Weights of a small GPT-style language model, trained from scratch on English Wikipedia: width 256, 8.19M parameters.
MLP neurons of a small language model. Each row is named by its layer, matrix (up: input weights; down: output weights) and neuron, and shows model dimensions 80-143. Each number is 200 + 30 x the weight over its row's rms, rounded and kept within 0 to 999.
After each neuron's rows, "fires after" lists the tokens most often just before its 100 highest values on Wikipedia text that the model never trained on; "fires before" lists the tokens most often just after its 100 highest values on Wikipedia text that the model never trained on. A number after a token or word is its count.

L6.up243,198,208,184,239,220,214,132,200,204,159,246,232,156,174,236,154,252,167,202,161,184,173,224,240,166,225,233,248,199,221,231,214,171,202,185,180,209,200,195,142,175,233,228,167,224,224,216,247,209,177,197,185,218,198,211,180,221,159,224,211,201,184,214,192
L6.down243,201,194,196,201,205,270,277,209,183,181,145,203,143,212,131,201,240,208,190,226,203,232,204,230,176,153,235,226,207,215,273,202,234,170,207,203,163,237,195,260,177,215,205,197,155,207,145,205,221,206,219,225,153,167,250,180,224,204,233,203,195,185,177,225
fires after: "," 22, "il" 12, " to" 8, "ce" 7, "p" 6
fires before: "19" 27, "20" 25, "7" 6, "ary" 4

L4.up682,202,96,200,193,188,212,253,172,172,175,191,221,151,192,188,230,240,194,181,144,230,168,208,251,206,215,223,233,182,199,172,174,223,225,207,229,202,183,211,241,235,233,201,175,235,216,243,219,230,214,199,191,233,263,157,208,178,209,166,231,180,186,216,162
L4.down682,236,178,172,176,225,162,176,176,231,205,240,217,221,195,199,177,232,227,251,197,221,174,204,201,149,194,211,169,203,143,218,166,184,210,140,204,203,168,222,195,196,216,195,244,200,200,156,209,183,191,233,257,184,206,184,153,220,206,163,193,198,182,143,156
fires after: "eb" 20, " Jan" 19, "ost" 10, " D" 9, "it" 7, "p" 6
fires before: "ary" 44, "id" 16, "as" 6, "n" 4

L5.up562,187,212,245,187,203,185,250,204,181,173,227,203,206,185,182,220,184,224,255,191,164,160,242,237,180,235,178,210,217,237,195,199,188,202,232,149,124,232,270,242,207,216,178,180,235,122,154,154,117,209,197,211,244,210,163,164,214,200,161,231,193,246,175,196
L5.down562,194,179,207,189,212,218,176,196,205,204,253,231,213,194,261,174,191,204,228,194,150,160,154,168,193,142,241,159,188,174,176,177,192,168,222,247,236,171,188,224,181,192,192,191,198,243,213,241,213,230,228,224,222,200,224,181,200,219,176,162,178,161,214,175
fires after: "s" 12, "ur" 9, "an" 8, "ang" 8, " h" 7, " (" 6
fires before: "f" 18, "ey" 9, "iv" 7, "age" 6, "y" 5, "ab" 5

L3.up649,281,173,209,214,194,154,238,216,186,208,230,176,204,228,143,248,194,237,191,173,194,192,202,226,225,259,207,163,206,169,232,169,181,141,216,201,211,173,172,196,213,257,229,196,169,210,201,282,139,232,139,240,204,198,161,201,201,231,219,216,228,221,223,209
L3.down649,189,215,183,197,191,239,256,214,126,202,211,183,223,214,264,203,167,231,235,193,177,187,220,227,209,184,167,162,185,218,180,207,211,191,188,264,212,205,245,205,159,270,171,256,163,201,214,194,211,205,199,213,236,240,195,135,207,156,207,185,178,218,171,243
fires after: " f" 32, " b" 16, "ust" 15, " B" 7
fires before: "ow" 37, "ia" 12, "ie" 7, "ian" 4

L6.up698,194,207,167,202,223,256,193,167,176,198,195,191,257,266,191,200,207,238,257,201,230,213,152,180,200,156,195,135,186,180,228,162,247,180,218,116,203,219,230,228,228,201,165,164,220,214,218,208,174,210,237,223,162,170,220,234,234,201,188,207,163,200,185,195
L6.down698,193,225,148,202,168,227,200,177,204,209,250,193,230,255,137,102,227,287,191,190,164,222,199,188,199,176,160,196,183,181,230,215,214,169,167,144,238,211,220,192,199,217,256,195,185,169,199,194,203,184,247,225,213,195,185,213,198,225,198,214,187,129,208,181
fires after: "ember" 14, "u" 13, "H" 8, "er" 6, " h" 5, "ary" 5
fires before: "or" 26, " the" 17, "ory" 15, "|---|---|---|---" 4

L3.up298,258,176,198,212,251,176,208,203,168,222,189,160,199,157,174,240,187,256,197,166,206,205,187,166,236,170,194,188,172,216,235,166,205,203,192,227,218,159,129,181,231,232,197,152,200,212,216,242,175,186,215,171,189,185,212,242,247,178,169,239,192,163,221,197
L3.down298,159,163,189,206,195,156,241,178,227,202,177,198,211,200,154,155,204,199,169,177,186,254,192,228,211,186,202,191,221,205,224,187,183,169,175,201,201,244,201,163,225,195,213,249,197,154,168,205,216,157,161,181,252,201,213,157,164,252,139,178,174,191,214,242
fires after: " p" 32, " app" 16, "ain" 8, " P" 8, " Com" 6, "ep" 5
fires before: "it" 30, "ed" 12, " in" 5, "es" 5, "ice" 4, "ent" 4

L6.up880,211,125,246,183,225,171,204,204,197,207,158,197,254,193,229,181,175,207,205,271,197,201,215,166,162,177,185,202,211,217,206,227,172,146,198,229,164,187,219,208,216,258,236,197,212,193,202,210,162,217,177,144,171,194,191,260,252,242,249,158,198,181,222,172
L6.down880,206,156,185,180,220,204,206,204,190,156,221,225,165,184,228,230,231,210,255,172,225,252,273,193,154,189,247,217,256,224,195,158,238,145,183,254,169,206,185,203,183,219,183,198,181,196,149,203,201,152,228,214,198,204,151,224,226,190,201,233,173,175,246,199
fires after: "9" 13, "4" 11, "0" 8, "1" 7, "3" 7, "6" 6
fires before: "5" 11, "3" 10, "8" 9, "9" 8, "6" 8, "1" 7

L4.up765,171,233,191,210,260,214,199,169,137,170,201,252,204,236,163,191,248,198,216,184,210,171,211,194,171,185,200,202,124,163,160,190,194,194,219,181,238,235,187,226,177,202,224,212,205,147,239,198,218,193,210,160,193,237,211,253,197,213,199,182,189,208,192,197
L4.down765,159,236,169,226,206,194,180,193,176,201,166,175,172,168,212,246,184,204,207,197,177,218,206,219,197,163,128,246,202,169,187,238,233,214,164,190,238,181,176,205,206,209,186,231,190,115,225,177,220,193,246,199,202,154,164,198,203,220,205,234,185,211,152,229
fires after: "res" 17, "ur" 11, "it" 11, "oc" 9, "if" 9, "iv" 7
fires before: "ent" 49, "ion" 9, "es" 6, "e" 5, "ual" 5, "ed" 4

L6.up387,193,202,177,243,225,200,222,205,185,152,129,241,166,174,200,190,243,174,161,224,197,210,221,200,189,216,207,224,201,180,185,205,197,245,238,271,219,238,248,173,211,188,214,210,166,191,228,171,198,216,163,180,220,205,190,213,194,195,217,223,203,250,227,175
L6.down387,215,182,185,177,161,161,245,162,190,152,188,190,224,128,166,209,224,224,95,224,215,179,239,224,193,211,259,189,129,204,187,150,168,219,194,181,224,227,233,170,204,205,102,190,242,240,213,202,200,244,211,203,196,172,177,168,195,209,227,201,218,186,171,203
fires after: "us" 14, " in" 12, " m" 12, "in" 9, " per" 9, " d" 7
fires before: "or" 27, "um" 16, "us" 8, "ip" 6, "re" 4, "is" 4

L3.up136,220,195,208,152,284,212,164,231,164,226,221,170,235,164,168,213,181,204,225,188,206,177,209,210,261,190,225,167,252,183,193,213,189,252,206,202,199,264,162,160,196,238,211,170,189,209,223,224,197,195,240,212,201,187,162,227,181,150,190,149,208,231,145,212
L3.down136,174,135,169,167,221,184,218,239,268,170,217,205,230,182,233,177,247,190,172,198,187,182,202,172,209,199,150,181,147,223,119,194,247,183,274,228,188,236,206,217,248,214,204,167,192,141,180,183,235,124,180,182,208,247,128,120,189,183,229,146,202,263,225,265
fires after: " pro" 19, "ie" 10, "oun" 6, "v" 6, " Pro" 6, "ro" 5
fires before: "ed" 21, "id" 8, "in" 7, "ing" 7, "ide" 5, "es" 5

L3.up81,195,152,242,185,192,228,166,201,170,235,247,155,199,165,195,197,228,184,204,248,216,178,205,152,175,224,182,179,202,269,239,188,225,169,211,202,220,244,163,232,192,210,191,115,162,217,184,199,149,215,103,139,212,212,199,264,182,205,238,255,200,188,244,169
L3.down81,220,205,182,274,229,178,201,115,195,170,200,164,232,191,213,212,263,228,183,167,182,174,217,174,153,241,200,181,231,197,140,193,214,110,182,190,225,255,203,223,210,183,197,189,223,216,198,155,173,173,282,144,253,167,193,198,168,266,145,214,183,192,254,171
fires after: "um" 17, "o" 16, "." 16, " c" 8, "pr" 8, " l" 6
fires before: " " 35, "." 16, " of" 9, "t" 6, " |" 5

L3.up736,163,217,213,195,229,222,213,204,182,178,203,172,217,186,201,197,257,223,200,172,185,175,194,269,247,189,172,145,198,193,228,155,268,211,223,170,209,207,174,225,213,205,210,194,216,212,129,229,192,185,169,217,207,188,202,159,184,188,230,189,194,163,208,166
L3.down736,200,170,218,228,260,168,219,159,236,174,180,134,193,185,158,157,197,200,182,162,179,172,190,157,214,185,231,178,173,186,244,151,248,215,222,218,208,196,149,213,203,203,198,160,205,224,207,205,172,166,239,231,232,193,199,199,210,162,227,177,259,186,224,195
fires after: "ec" 24, "p" 22, " app" 13, " comp" 11, "c" 9, "pp" 6
fires before: "ed" 16, "ive" 14, "ted" 10, "ition" 9, "er" 7, "e" 6

L3.up9,236,246,192,256,210,185,204,221,192,207,176,195,184,194,214,187,225,194,216,193,194,218,209,210,222,198,198,217,176,202,204,229,188,186,206,205,198,148,157,171,229,190,236,223,183,165,142,230,244,183,167,176,195,233,197,189,188,188,190,186,245,210,209,181
L3.down9,212,217,192,238,158,218,213,191,253,178,235,183,233,157,204,197,147,210,200,202,192,190,162,188,187,248,218,181,252,174,165,263,269,226,228,221,181,226,148,219,201,175,175,165,229,190,181,256,204,157,238,193,218,231,174,160,194,218,132,222,138,215,162,177
fires after: " p" 37, " for" 19, "in" 7, " f" 4, " c" 4
fires before: "s" 16, "it" 12, "es" 10, "ition" 8, "r" 7

L5.up339,185,186,243,221,172,244,192,242,183,209,203,208,193,216,190,223,198,219,270,198,180,182,201,241,248,213,173,211,145,200,176,200,161,200,199,192,213,224,216,206,208,175,207,187,194,215,224,250,214,149,208,188,143,251,184,160,232,211,203,204,176,217,198,230
L5.down339,186,172,231,224,172,167,182,138,227,224,196,212,257,235,205,149,172,201,207,164,221,187,210,206,183,216,178,213,153,167,191,169,180,236,250,239,190,191,211,208,199,196,165,170,168,130,176,181,211,137,263,204,219,254,239,164,159,187,259,243,210,230,223,222
fires after: " st" 15, " off" 15, " a" 14, " b" 4, "qu" 4
fires before: "le" 31, "er" 15, "es" 12, "ial" 6, "les" 5, "ers" 4

L4.up398,187,236,218,222,221,173,143,203,182,201,228,163,258,179,245,183,209,248,247,177,228,206,222,265,201,238,219,216,152,202,207,200,250,177,165,125,193,277,156,186,209,206,197,221,185,166,225,178,229,191,158,202,210,160,226,210,246,173,173,170,180,206,195,167
L4.down398,172,164,192,165,284,191,225,197,237,191,189,192,181,162,206,176,157,220,199,149,202,192,227,218,196,225,210,244,179,258,201,211,222,218,171,234,181,221,249,181,206,196,216,224,217,148,229,264,243,199,150,205,188,192,161,192,269,204,198,190,230,240,185,229
fires after: "," 15, "l" 10, "c" 9, "gan" 9, " " 8, "ic" 7
fires before: "e" 13, "ed" 13, "hed" 10, "20" 10, "19" 10

L4.up456,239,202,157,241,180,199,196,180,228,204,254,197,235,197,253,201,244,192,196,233,222,200,210,212,194,182,228,213,231,175,182,151,183,229,191,191,220,208,175,204,188,136,177,205,235,212,209,241,231,203,267,166,155,187,183,195,194,108,227,256,183,204,177,174
L4.down456,234,174,225,188,214,189,217,207,195,213,189,213,233,184,215,183,186,188,211,174,179,164,192,196,157,165,171,199,190,208,199,213,219,251,270,219,199,180,186,299,202,172,233,216,215,187,229,267,202,236,175,208,174,188,205,157,195,186,182,216,171,201,158,223
fires after: " m" 19, "c" 17, "re" 9, "u" 6
fires before: "ic" 12, "ed" 10, "ing" 9, "es" 8, "e" 8, "ie" 6

L4.up504,247,162,208,242,236,222,165,244,213,264,251,183,195,235,212,185,250,124,149,231,230,205,241,230,214,199,163,249,232,217,136,218,204,195,236,213,214,255,203,279,209,226,220,176,221,212,218,181,218,253,204,215,162,210,187,202,175,175,164,215,190,228,150,178
L4.down504,192,211,188,197,215,123,232,203,211,219,208,164,216,212,209,231,182,164,195,179,164,218,214,176,189,155,179,188,209,219,222,190,218,130,213,212,215,168,238,184,186,214,242,191,201,211,192,225,209,217,201,204,175,142,159,236,212,182,150,222,232,165,195,200
fires after: " United" 39, "," 21, " I" 8, " New" 5, " F" 5
fires before: "ates" 38, "land" 8, " the" 4, "ork" 4

L3.up19,216,235,210,166,140,232,133,175,157,212,198,207,224,233,222,171,206,164,214,231,183,168,167,236,216,218,191,231,208,256,211,207,231,223,156,217,114,211,198,157,231,197,196,222,200,213,176,241,238,265,208,192,195,195,183,186,193,234,231,177,210,156,222,243
L3.down19,182,232,152,116,177,201,234,221,247,203,203,148,212,256,208,141,196,212,299,167,219,180,223,238,209,195,214,154,173,242,210,205,175,212,156,207,211,198,194,239,246,184,222,199,167,220,187,195,263,178,216,198,209,198,225,137,143,242,216,168,167,226,215,244
fires after: "e" 15, " p" 11, "P" 10, "d" 10, " m" 8, "p" 8
fires before: "ul" 21, "le" 16, "end" 10, " p" 4

L6.up377,217,208,202,195,219,192,202,257,187,208,211,185,172,236,191,194,224,162,177,212,229,157,213,163,204,205,190,205,183,192,119,202,175,209,259,233,179,227,219,207,174,185,201,264,196,228,226,222,180,198,255,183,196,172,152,219,183,161,217,211,217,259,225,147
L6.down377,170,202,159,205,150,212,143,193,277,210,173,219,253,132,159,201,212,178,183,124,178,150,243,184,172,206,241,195,233,181,153,240,198,167,192,187,205,172,208,257,198,230,185,262,190,226,213,173,219,191,207,169,136,233,190,199,242,136,217,248,153,166,204,224
fires after: " b" 26, " B" 8, "ch" 6, " O" 5, " (" 5
fires before: "ild" 16, "en" 13, "il" 7, "ir" 6, "ard" 6, "gan" 5

L3.up315,211,204,200,191,217,231,197,247,195,239,208,196,188,167,140,232,198,193,194,201,187,170,193,146,170,173,188,257,183,154,191,225,182,224,178,158,241,197,182,171,227,280,172,184,218,220,249,216,211,242,225,165,204,203,227,186,236,225,233,205,229,222,190,150
L3.down315,204,193,170,215,172,181,193,218,180,171,142,192,263,209,207,205,234,143,216,204,229,199,177,208,268,171,179,195,248,176,235,170,240,212,171,216,236,168,183,218,248,158,203,181,241,143,176,228,206,215,174,207,205,226,144,181,246,246,233,207,235,234,197,218
fires after: " A" 20, "au" 15, "a" 9, "es" 6, "oy" 6, "it" 6
fires before: "ust" 20, "ter" 13, "ch" 7, " of" 5, "s" 5, "ure" 5

L4.up60,224,254,177,171,201,218,214,232,186,237,144,209,218,222,212,182,226,180,220,171,175,155,162,204,229,216,200,188,164,186,220,243,196,160,181,211,221,217,229,187,164,193,249,231,193,116,222,171,228,236,172,149,190,236,205,180,187,227,203,212,204,167,196,151
L4.down60,159,207,218,169,216,228,259,261,242,198,194,106,186,218,216,191,124,187,221,174,257,195,229,202,216,214,143,136,226,258,230,181,228,248,202,193,223,181,244,189,131,183,150,184,239,195,252,196,227,229,230,223,194,231,154,226,232,184,222,158,156,209,200,207
fires after: "or" 15, "ig" 8, "ac" 8, " An" 8, "ers" 8, " his" 6
fires before: "al" 19, "ce" 9, "c" 8, "el" 7, "t" 7

L6.up647,212,221,214,209,248,179,146,219,187,206,216,210,210,163,187,199,197,160,223,170,191,192,169,197,189,219,190,163,219,152,207,192,231,204,171,213,187,167,189,198,251,242,181,184,219,230,170,170,215,204,189,199,206,250,189,227,243,143,272,221,223,173,239,208
L6.down647,234,218,166,220,252,182,180,192,182,156,158,201,216,204,227,176,213,234,209,178,182,215,242,225,164,165,176,147,231,223,152,218,224,173,140,181,232,178,201,185,191,170,168,167,180,189,212,203,214,203,142,272,174,193,261,216,190,227,225,160,193,247,162,163
fires after: "," 37, " in" 13, "ember" 8, "In" 5
fires before: "20" 46, "19" 41, "18" 6

L3.up820,180,194,182,183,204,225,209,204,185,255,197,196,187,204,143,233,215,201,227,184,204,178,217,151,209,230,198,173,252,239,156,216,202,200,184,181,162,141,182,172,247,257,207,235,172,247,205,220,226,228,197,196,238,166,217,206,222,191,270,259,218,190,246,202
L3.down820,236,205,182,208,216,176,185,205,130,155,192,124,203,174,191,182,204,225,233,148,189,206,216,145,186,133,232,207,149,193,162,217,161,235,158,168,199,234,227,213,217,180,180,257,222,193,206,257,186,195,216,172,243,221,147,232,192,220,252,203,213,216,173,221
fires after: "ro" 25, "," 11, "r" 9, "le" 8, " sh" 6, "ar" 5
fires before: "ing" 20, "ed" 16, "e" 15, "ian" 7, "s" 5, "es" 4

L4.up221,195,159,189,175,160,166,209,191,205,248,184,246,212,220,200,241,225,142,253,239,184,222,213,244,187,201,146,221,166,218,238,215,199,125,194,223,248,226,176,215,177,177,160,201,198,194,171,210,230,181,209,218,226,221,219,214,240,178,172,218,227,196,224,162
L4.down221,172,161,206,170,229,153,241,177,209,217,203,165,185,204,198,190,147,180,220,219,213,213,211,181,156,122,219,220,177,218,215,163,225,168,173,229,202,219,186,244,158,194,229,211,200,166,151,256,207,239,205,187,174,250,234,230,187,183,210,193,235,169,223,203
fires after: "6" 13, "," 12, "3" 12, "8" 11, "9" 8, "7" 8
fires before: "5" 17, "8" 10, "3" 9, "9" 9, "6" 9

L6.up185,198,209,241,162,178,190,190,200,175,253,161,251,207,214,214,237,194,216,284,211,139,222,203,217,203,194,188,203,156,181,199,228,184,225,177,199,185,241,242,214,167,212,225,166,182,144,205,223,198,216,157,190,249,184,178,229,173,223,185,258,198,209,189,161
L6.down185,199,226,206,206,237,217,161,209,195,154,184,189,176,186,223,210,192,177,121,197,238,238,155,144,206,200,198,151,188,156,215,208,191,199,219,182,198,200,213,149,197,205,149,213,221,183,202,199,213,213,225,186,191,197,174,162,134,178,239,184,176,197,201,230
fires after: " p" 22, "is" 13, " P" 9, "P" 8, " m" 7, " c" 6
fires before: "ul" 25, "e" 14, "er" 8, "es" 8, "t" 4

L3.up419,153,215,174,263,217,236,204,235,177,185,225,225,228,182,196,207,245,195,237,169,242,160,225,199,198,167,141,204,221,223,160,193,229,190,226,166,162,216,120,235,178,149,157,214,134,244,257,166,238,217,180,153,154,184,209,250,239,200,139,161,236,186,156,164
L3.down419,203,206,185,181,261,218,241,246,246,206,222,184,229,199,136,149,227,211,204,172,167,168,186,229,225,192,214,220,231,213,201,195,205,196,225,167,233,176,218,208,197,207,211,201,184,117,197,192,193,139,188,220,185,166,206,229,241,210,248,217,174,177,250,228
fires after: "it" 28, "ult" 12, "ig" 7, " h" 6, "at" 5, "n" 4
fires before: "e" 15, "al" 15, "ion" 8, "ed" 8, "es" 7, "an" 5

L3.up725,170,199,224,194,144,226,166,217,182,202,211,200,188,184,212,257,211,169,216,181,195,226,192,202,185,224,222,201,160,244,233,212,190,181,217,160,169,221,234,217,238,120,154,193,224,215,251,245,192,165,169,173,206,219,162,222,221,149,265,203,209,243,181,194
L3.down725,195,222,199,186,177,243,236,140,208,283,247,210,202,237,160,212,179,143,212,185,195,205,201,222,195,196,184,154,187,226,207,168,159,183,181,126,233,163,186,215,224,228,155,215,227,195,177,212,177,215,211,263,180,176,227,220,211,163,278,159,236,202,184,258
fires after: "d" 27, " d" 12, " D" 10, " R" 6, " c" 5
fires before: "id" 16, "ision" 13, "end" 11, "er" 7, "an" 4, "il" 4

L4.up342,218,218,185,249,178,209,152,173,176,227,160,184,227,257,272,248,194,244,209,210,121,177,218,205,225,184,158,216,215,213,239,176,197,188,222,119,189,216,183,145,243,206,155,215,173,195,166,160,225,188,225,188,152,218,242,166,234,198,201,204,180,207,228,167
L4.down342,168,206,248,202,251,191,165,199,217,225,139,165,211,189,164,150,235,176,193,171,211,212,177,173,240,236,258,95,227,178,196,201,218,202,199,177,207,283,145,227,221,209,191,180,174,218,205,226,236,139,226,172,147,157,147,156,219,205,216,250,239,176,235,216
fires after: "ec" 27, "ar" 8, "y" 7, "u" 7, "qu" 6, "is" 6
fires before: "ive" 16, "er" 13, "es" 11, "ely" 7, "ion" 7

L3.up254,160,228,236,206,160,229,229,177,218,186,220,178,192,223,214,243,190,170,219,188,211,174,167,196,164,185,278,172,186,135,234,187,232,190,204,163,182,230,166,203,224,209,194,194,248,208,193,217,192,197,184,208,150,258,174,169,235,170,212,256,190,247,258,198
L3.down254,174,223,192,223,170,202,268,211,216,240,279,238,196,199,211,161,144,169,191,172,190,197,191,190,201,214,158,244,186,189,216,193,177,213,147,226,229,195,180,183,205,216,180,175,212,185,253,193,211,158,176,243,173,167,215,218,163,242,264,233,171,201,221,213
fires after: " st" 31, " sp" 14, " Con" 10, " Sp" 8, "B" 6
fires before: "le" 18, "er" 12, "ing" 7, "ial" 7, "ies" 6, "ant" 5

L3.up456,206,234,173,212,220,228,162,213,186,209,210,229,241,176,198,240,227,205,123,165,210,173,232,197,175,223,212,273,254,141,178,190,229,203,183,226,230,191,179,181,171,266,160,233,179,205,213,190,247,184,204,179,209,197,237,230,241,204,198,244,223,177,206,172
L3.down456,151,226,224,162,188,182,195,232,263,214,164,177,192,137,221,207,218,160,201,219,172,208,212,131,171,223,162,213,155,152,161,181,188,217,235,175,176,143,211,194,204,226,198,259,212,136,131,212,223,197,182,172,238,208,191,213,215,251,194,194,227,178,201,173
fires after: "ill" 14, "us" 11, "in" 8, "ild" 7, "os" 6, "y" 6
fires before: "am" 15, "ess" 15, "en" 13, "ib" 5, "ical" 4, "ip" 4

L5.up576,206,194,233,207,176,192,191,234,211,178,259,183,172,159,152,184,204,211,206,215,176,220,212,196,181,161,242,132,221,148,165,188,206,224,211,200,197,197,188,213,197,216,201,122,243,145,150,239,174,187,224,206,187,198,218,223,182,238,188,183,161,191,212,172
L5.down576,188,256,215,206,238,230,252,182,226,174,199,204,221,226,162,198,175,193,223,226,272,209,185,182,198,233,166,177,249,180,248,228,239,178,213,214,223,163,224,208,171,160,200,180,186,217,194,235,244,213,186,195,240,231,228,207,153,225,234,217,209,208,230,205
fires after: " p" 24, " rec" 11, "c" 5, " P" 5, "on" 4, "ot" 4
fires before: "s" 13, "n" 13, "ition" 10, "it" 9, "t" 8, "ld" 5

L3.up524,181,233,197,192,163,227,184,198,195,204,225,205,190,214,223,269,205,256,255,215,271,180,234,197,240,241,238,205,191,186,221,179,188,235,195,218,241,225,199,220,212,254,198,190,92,185,169,209,246,200,168,204,175,248,225,168,180,157,213,170,225,196,166,147
L3.down524,133,190,169,220,200,189,173,208,245,151,204,213,176,162,187,223,181,188,188,233,200,213,202,152,234,248,169,206,219,215,198,203,187,158,241,195,234,203,186,236,236,233,204,188,155,198,201,154,238,177,266,224,186,182,209,218,204,133,193,180,219,206,178,173
fires after: " In" 18, "in" 17, " in" 11, " Con" 10, " con" 7
fires before: "it" 35, "r" 14, "er" 6, "ant" 5

L4.up246,180,214,203,195,140,219,239,177,160,279,237,154,148,187,124,250,185,194,203,178,199,195,167,227,153,229,201,214,203,227,224,171,255,168,163,235,159,231,143,230,171,238,215,196,241,207,193,219,197,216,177,258,183,214,215,170,175,234,208,220,200,216,214,146
L4.down246,201,186,263,212,210,186,200,212,170,181,234,174,185,218,238,190,184,242,197,236,194,208,158,213,226,172,189,150,191,238,168,192,223,194,198,212,198,207,183,174,201,171,216,197,198,200,197,246,177,185,163,215,212,221,229,180,182,178,155,243,149,205,201,272
fires after: " B" 13, "ust" 13, "ot" 10, "y" 10, " It" 7, " Sc" 6
fires before: "ia" 17, ":" 12, "ian" 11, "em" 10, "ish" 8, "t" 8

L6.up891,151,236,201,139,171,253,188,154,205,199,195,244,215,258,213,220,200,180,181,215,197,199,192,214,163,224,233,148,180,183,135,163,169,166,131,141,179,213,176,238,192,202,204,193,217,224,238,185,217,180,202,229,199,221,169,175,175,142,183,196,200,185,202,183
L6.down891,205,191,166,213,165,173,221,224,154,210,221,184,186,225,197,247,169,164,233,220,160,177,217,214,158,228,241,211,200,210,218,178,177,253,220,178,238,236,240,225,239,230,220,187,217,238,224,183,233,201,272,179,210,199,200,218,204,215,243,194,172,183,230,160
fires after: " " 19, " |" 14, "3" 12, "0" 7, "2" 7
fires before: "," 30, "–" 10, " " 6, "\n" 5, "0" 5

L4.up361,226,226,180,195,231,233,178,194,196,191,240,227,231,142,189,191,243,217,180,181,185,188,230,161,210,185,202,161,208,202,180,200,226,248,195,164,239,189,233,173,206,204,176,156,224,206,173,246,224,178,146,202,209,147,202,193,177,245,186,171,212,253,258,171
L4.down361,222,202,171,209,207,202,208,257,239,161,181,188,226,187,219,226,190,159,175,186,279,239,160,130,188,206,209,201,170,178,147,178,229,187,223,200,278,191,199,152,197,199,154,218,221,215,250,212,193,213,251,206,267,172,195,161,240,206,210,180,211,162,226,207
fires after: " p" 29, " f" 11, "f" 10, " l" 6, "ep" 6, "it" 5
fires before: "s" 17, "ition" 12, "it" 10, "ure" 9, "ing" 5, "ed" 5

L3.up1005,237,170,194,193,210,193,208,152,204,176,188,241,196,220,220,168,233,194,187,175,214,208,152,209,219,165,262,225,198,209,179,165,181,136,144,196,208,215,197,187,251,217,182,256,193,199,147,237,267,162,215,164,261,228,185,185,213,216,237,168,133,189,184,227
L3.down1005,166,231,220,216,198,176,142,212,177,252,220,197,219,163,157,178,150,196,171,184,262,174,147,216,234,212,149,188,199,193,219,232,213,225,256,127,258,235,222,160,171,203,216,185,204,241,268,172,99,190,173,247,223,180,153,214,234,189,198,196,183,211,202,214
fires after: " p" 31, " b" 16, " m" 12, " con" 8, "over" 7, " bec" 4
fires before: "s" 17, "in" 14, "ition" 9, "ect" 8, "us" 8, "ic" 7

L3.up621,218,174,172,156,199,194,175,215,146,221,220,257,252,257,215,208,244,179,186,263,195,214,158,189,238,200,159,190,206,190,187,235,182,208,202,174,253,185,161,220,186,181,190,194,186,278,128,175,140,210,194,163,211,187,153,200,190,219,163,191,220,208,184,224
L3.down621,206,200,237,197,182,142,162,242,196,194,205,182,262,164,182,188,153,171,251,168,209,212,201,128,128,197,267,234,150,157,182,222,180,205,182,226,175,207,256,209,213,205,220,187,183,214,168,221,198,143,170,193,163,151,203,160,195,201,173,199,194,139,225,207
fires after: " c" 29, " C" 19, "A" 7, " V" 6
fires before: "-" 13, "ast" 11, "ach" 8, "s" 7, "ord" 6, " a" 6

L4.up611,183,215,242,232,227,263,139,152,202,188,263,191,163,167,183,213,212,231,175,230,255,193,235,206,209,214,220,176,209,218,214,205,228,207,292,201,196,180,246,176,197,202,166,184,199,201,181,206,196,252,171,213,263,220,185,238,210,183,241,176,187,212,218,206
L4.down611,196,249,225,181,182,183,166,217,222,185,204,204,174,147,182,202,197,198,215,207,178,218,187,166,173,290,244,188,226,190,177,165,223,183,174,182,159,209,217,224,224,215,196,179,173,237,217,186,136,239,251,184,247,264,213,221,210,210,178,209,185,224,199,194
fires after: "." 24, "g" 10, " c" 9, "ol" 6, "S" 6, "o" 6
fires before: " " 27, "." 20, " |" 7, " P" 5, " A" 5, "A" 4

L4.up790,237,238,96,208,204,155,223,194,247,181,196,209,200,195,233,199,248,204,215,231,186,199,227,174,222,155,137,190,223,188,201,185,185,241,209,192,175,211,181,232,268,230,191,182,187,179,205,201,187,195,214,160,236,195,210,245,195,229,180,192,211,144,197,214
L4.down790,254,231,205,171,191,194,183,161,274,199,215,176,228,186,249,232,171,220,199,220,208,188,251,185,223,202,219,183,166,196,215,195,237,189,223,210,190,163,199,142,198,251,148,155,169,239,174,171,168,173,213,205,188,246,214,200,175,214,237,178,211,147,192,242
fires after: "t" 18, "in" 13, "os" 12, "ar" 8, " l" 7
fires before: " " 28, "h" 11, " the" 11, "s" 6

L5.up214,211,187,170,221,258,208,219,167,259,163,206,167,217,238,210,218,253,171,189,138,196,230,240,152,202,174,225,169,242,194,233,202,204,168,188,154,200,244,150,176,237,233,224,183,233,146,219,187,244,172,183,156,211,206,182,232,165,190,194,229,209,241,183,188
L5.down214,190,230,209,200,199,199,220,187,179,177,203,153,240,158,179,174,219,215,238,153,189,200,230,190,154,226,247,184,185,230,246,195,175,195,145,218,224,153,215,230,211,207,202,202,224,208,242,210,191,164,230,233,142,219,218,174,237,210,200,156,189,185,188,214
fires after: " c" 18, "." 12, " be" 8, " comp" 7, " M" 6, "ol" 4
fires before: "t" 11, "it" 10, "." 10, "ore" 9, "ition" 6, "es" 6